From a checkpoint of a small transformer trained on Wikipedia.
Size: 6 heads of 32, MLP 768 GELU.
Training: a variant of Muon for these matrices, 292M tokens, 4458 steps.
MLP neurons of a small language model. Each row is named by its layer, matrix (up: input weights; down: output weights) and neuron, and shows model dimensions 80-143. Each number is 200 + 20 x the weight over its row's rms, rounded and kept within 0 to 999.
A block is one neuron, or neurons of one layer that tend to fire together. Before each block is what it responds to, as a language model described it from the Wikipedia text at the highest values.

Responds to: Word-completing fragments
L2.up253,178,191,189,185,187,182,198,190,211,222,212,175,230,189,198,229,192,220,190,214,210,220,156,227,195,213,197,201,204,212,214,204,233,202,172,172,197,179,231,202,223,162,217,222,207,211,173,189,158,191,199,157,205,222,198,201,221,186,207,205,230,191,212,206
L2.down253,184,201,189,203,220,185,191,155,238,174,202,198,210,199,223,226,216,216,199,195,214,202,208,184,195,200,189,221,230,192,225,173,214,193,178,181,220,215,181,182,202,199,226,203,214,241,217,184,196,192,182,187,190,207,186,194,204,210,184,219,206,203,209,206
L2.up541,171,182,156,181,183,183,218,196,211,186,184,201,196,202,210,178,174,191,201,181,171,244,184,206,178,194,187,191,195,191,203,190,211,247,190,178,205,213,220,201,181,187,183,215,233,192,185,206,209,146,198,187,191,182,238,208,211,200,218,192,244,197,195,204
L2.down541,217,211,203,201,187,180,197,198,242,216,204,143,186,189,211,177,218,226,184,209,193,199,185,213,176,229,204,198,197,178,177,158,165,230,204,195,190,195,218,190,219,195,205,188,168,205,167,194,197,209,190,215,181,193,203,155,202,230,182,195,178,190,211,194
L2.up649,180,191,196,171,195,198,185,214,210,196,196,217,228,196,216,193,193,218,201,213,219,216,171,194,187,188,194,198,199,197,208,205,217,192,165,199,217,212,191,203,220,203,214,193,250,210,166,233,234,188,162,190,175,215,218,183,212,182,231,183,205,183,228,174
L2.down649,211,212,180,187,185,178,201,201,218,177,214,220,199,186,178,200,184,149,224,219,207,204,213,209,187,176,162,215,188,192,204,186,157,188,238,160,201,190,206,188,200,178,175,190,189,205,210,196,221,211,227,196,201,208,178,146,191,257,191,205,214,208,204,183
L2.up758,185,197,166,221,199,223,171,196,193,194,241,221,204,201,213,196,185,175,202,211,185,234,178,192,187,191,197,221,198,196,234,240,201,210,176,197,201,198,200,225,225,166,209,213,237,194,186,176,187,196,234,211,176,223,239,228,210,181,229,225,177,238,219,173
L2.down758,206,197,145,185,211,182,196,242,209,206,184,197,219,185,203,189,224,191,208,206,190,181,197,185,237,191,197,185,184,198,213,176,203,224,185,176,173,201,198,210,226,184,257,165,217,198,204,200,191,208,203,222,210,190,201,183,190,216,214,182,206,206,191,210

Responds to: Odd word-splitting continuations
L6.up185,207,209,196,191,202,212,164,220,215,193,200,185,201,199,190,168,215,178,200,176,197,199,198,198,215,199,208,214,210,183,205,208,166,186,170,192,174,190,222,187,199,200,208,188,194,231,207,174,218,157,218,208,213,204,209,251,185,264,176,162,195,210,211,208
L6.down185,174,221,207,219,251,188,151,187,210,192,197,173,214,187,204,215,211,181,211,166,215,204,206,142,197,205,202,183,261,225,205,216,215,215,207,203,187,226,205,203,180,198,207,195,234,196,244,203,202,196,220,155,173,179,189,178,218,170,210,206,196,195,192,179

Responds to: Predictable mid-word fragments
L2.up287,197,188,211,207,209,216,189,175,198,182,235,220,191,181,210,183,204,210,184,191,219,195,201,197,198,178,210,157,214,239,192,196,191,213,193,185,215,188,221,166,176,194,203,190,184,214,215,186,238,206,203,209,203,181,218,203,170,184,178,238,175,245,210,204
L2.down287,200,195,184,183,233,212,205,227,174,188,177,185,217,212,207,162,183,201,202,211,169,189,195,196,222,195,229,195,192,222,209,177,164,215,214,217,239,219,202,174,130,217,223,213,242,218,195,196,183,202,183,204,240,227,189,197,186,189,204,217,233,159,226,224
L2.up343,199,235,203,202,219,203,186,222,193,200,172,192,224,237,213,178,194,166,222,181,214,210,192,193,275,195,172,197,165,169,206,210,191,208,178,242,213,194,191,202,207,188,200,190,185,196,210,164,202,220,196,232,202,228,230,173,184,193,188,188,194,187,179,205
L2.down343,197,199,181,180,185,150,210,172,194,222,186,217,225,197,178,199,172,199,192,221,208,214,246,221,172,180,208,238,211,236,203,209,173,212,172,198,246,218,235,195,183,201,214,205,227,180,200,210,200,233,216,193,198,197,189,213,183,231,197,212,204,220,193,200
L2.up418,222,211,145,196,197,208,197,200,214,180,211,204,204,236,202,179,223,185,204,239,196,206,208,193,188,240,212,197,188,198,189,223,217,190,136,227,226,188,197,207,187,200,198,191,203,214,198,156,216,234,164,206,253,213,188,194,173,197,200,265,222,203,209,207
L2.down418,195,193,216,214,188,211,207,196,204,210,186,237,176,173,171,208,205,157,186,169,162,208,191,195,191,232,212,186,179,203,208,190,177,209,182,182,200,175,225,177,172,176,158,208,208,196,209,170,189,176,178,146,197,223,160,186,221,210,218,203,213,203,195,192
L2.up538,216,201,171,201,216,227,218,200,176,210,229,222,189,249,168,178,222,166,174,205,187,177,189,215,178,234,195,212,201,185,173,164,154,212,161,231,197,175,201,209,203,221,203,182,181,202,171,200,190,238,166,199,192,207,195,206,221,186,162,204,160,195,192,222
L2.down538,187,182,256,226,140,171,220,169,206,210,189,180,170,161,195,233,202,204,186,212,239,188,220,175,188,198,191,192,188,189,202,177,182,172,208,196,201,218,226,165,204,189,195,195,215,211,203,230,188,173,212,235,224,202,168,186,202,193,206,197,210,198,188,184

Responds to: Mid-word stem fragments
L6.up442,227,204,194,209,179,191,171,231,201,212,232,193,229,216,193,191,204,203,195,218,219,227,184,177,203,250,191,184,219,195,203,193,210,149,212,191,235,205,217,179,232,200,149,192,215,187,154,191,225,186,225,182,244,213,225,184,175,169,194,214,208,205,190,209
L6.down442,182,201,190,220,202,176,235,207,210,214,184,189,144,174,222,243,221,210,195,186,189,206,191,179,202,195,161,178,195,205,177,196,202,209,243,217,257,218,219,165,224,185,195,208,216,214,199,167,176,189,209,212,164,174,182,189,202,239,204,207,180,209,205,175

Responds to: Mid-word stem fragments
L10.up160,191,188,210,183,179,250,214,199,202,213,204,213,202,210,194,166,203,186,187,221,206,205,182,198,240,216,199,183,240,171,212,215,178,190,219,208,194,181,167,196,245,222,189,198,230,210,209,239,167,199,200,204,193,213,185,207,225,251,208,218,193,212,186,210
L10.down160,218,220,208,208,236,199,192,219,204,207,195,201,202,181,159,222,193,212,220,185,221,174,199,214,217,222,177,199,208,213,188,190,225,206,226,214,187,205,164,206,200,187,213,199,206,212,195,192,187,211,229,220,178,191,241,207,227,196,187,193,204,197,166,196
L10.up255,195,199,213,169,199,194,195,194,223,202,197,225,187,220,211,208,239,181,205,211,203,196,211,220,173,198,186,185,196,206,211,204,234,191,203,215,228,205,217,172,215,207,235,194,217,194,200,195,180,234,184,195,215,216,162,251,188,227,175,193,226,228,206,190
L10.down255,205,197,196,209,161,200,232,160,210,214,199,200,201,215,222,194,169,235,194,196,225,195,236,173,161,186,167,201,169,157,174,216,230,188,187,176,219,161,185,182,171,214,148,230,205,210,203,197,154,226,203,201,178,191,188,185,230,212,259,192,230,243,194,210
L10.up362,195,170,174,200,214,213,191,215,176,207,166,203,194,221,187,178,208,229,180,197,210,206,180,218,209,211,214,224,198,184,205,202,185,190,211,247,230,228,222,204,226,179,164,240,221,202,181,227,174,207,170,196,230,216,207,222,218,233,220,180,193,208,231,192
L10.down362,208,205,196,181,143,211,182,195,182,207,237,211,180,185,205,184,214,229,191,171,232,176,198,210,236,216,175,236,183,222,189,197,188,187,217,217,234,218,208,176,183,230,189,186,220,219,178,211,186,191,239,191,217,190,185,232,220,200,201,197,212,211,194,180
L10.up691,197,198,187,219,193,204,195,172,195,199,213,199,205,224,202,218,199,124,192,259,182,209,180,232,239,210,176,206,191,192,176,192,205,204,191,204,198,194,207,206,219,194,180,236,243,176,171,230,202,204,188,192,217,237,213,209,177,200,195,194,201,185,211,217
L10.down691,186,214,197,201,197,201,173,203,200,185,221,198,159,203,215,218,191,185,175,141,211,207,219,204,220,186,165,186,203,187,216,157,192,183,213,198,220,224,204,191,219,236,157,210,187,196,156,215,201,198,188,184,211,205,188,222,207,198,183,182,219,209,172,198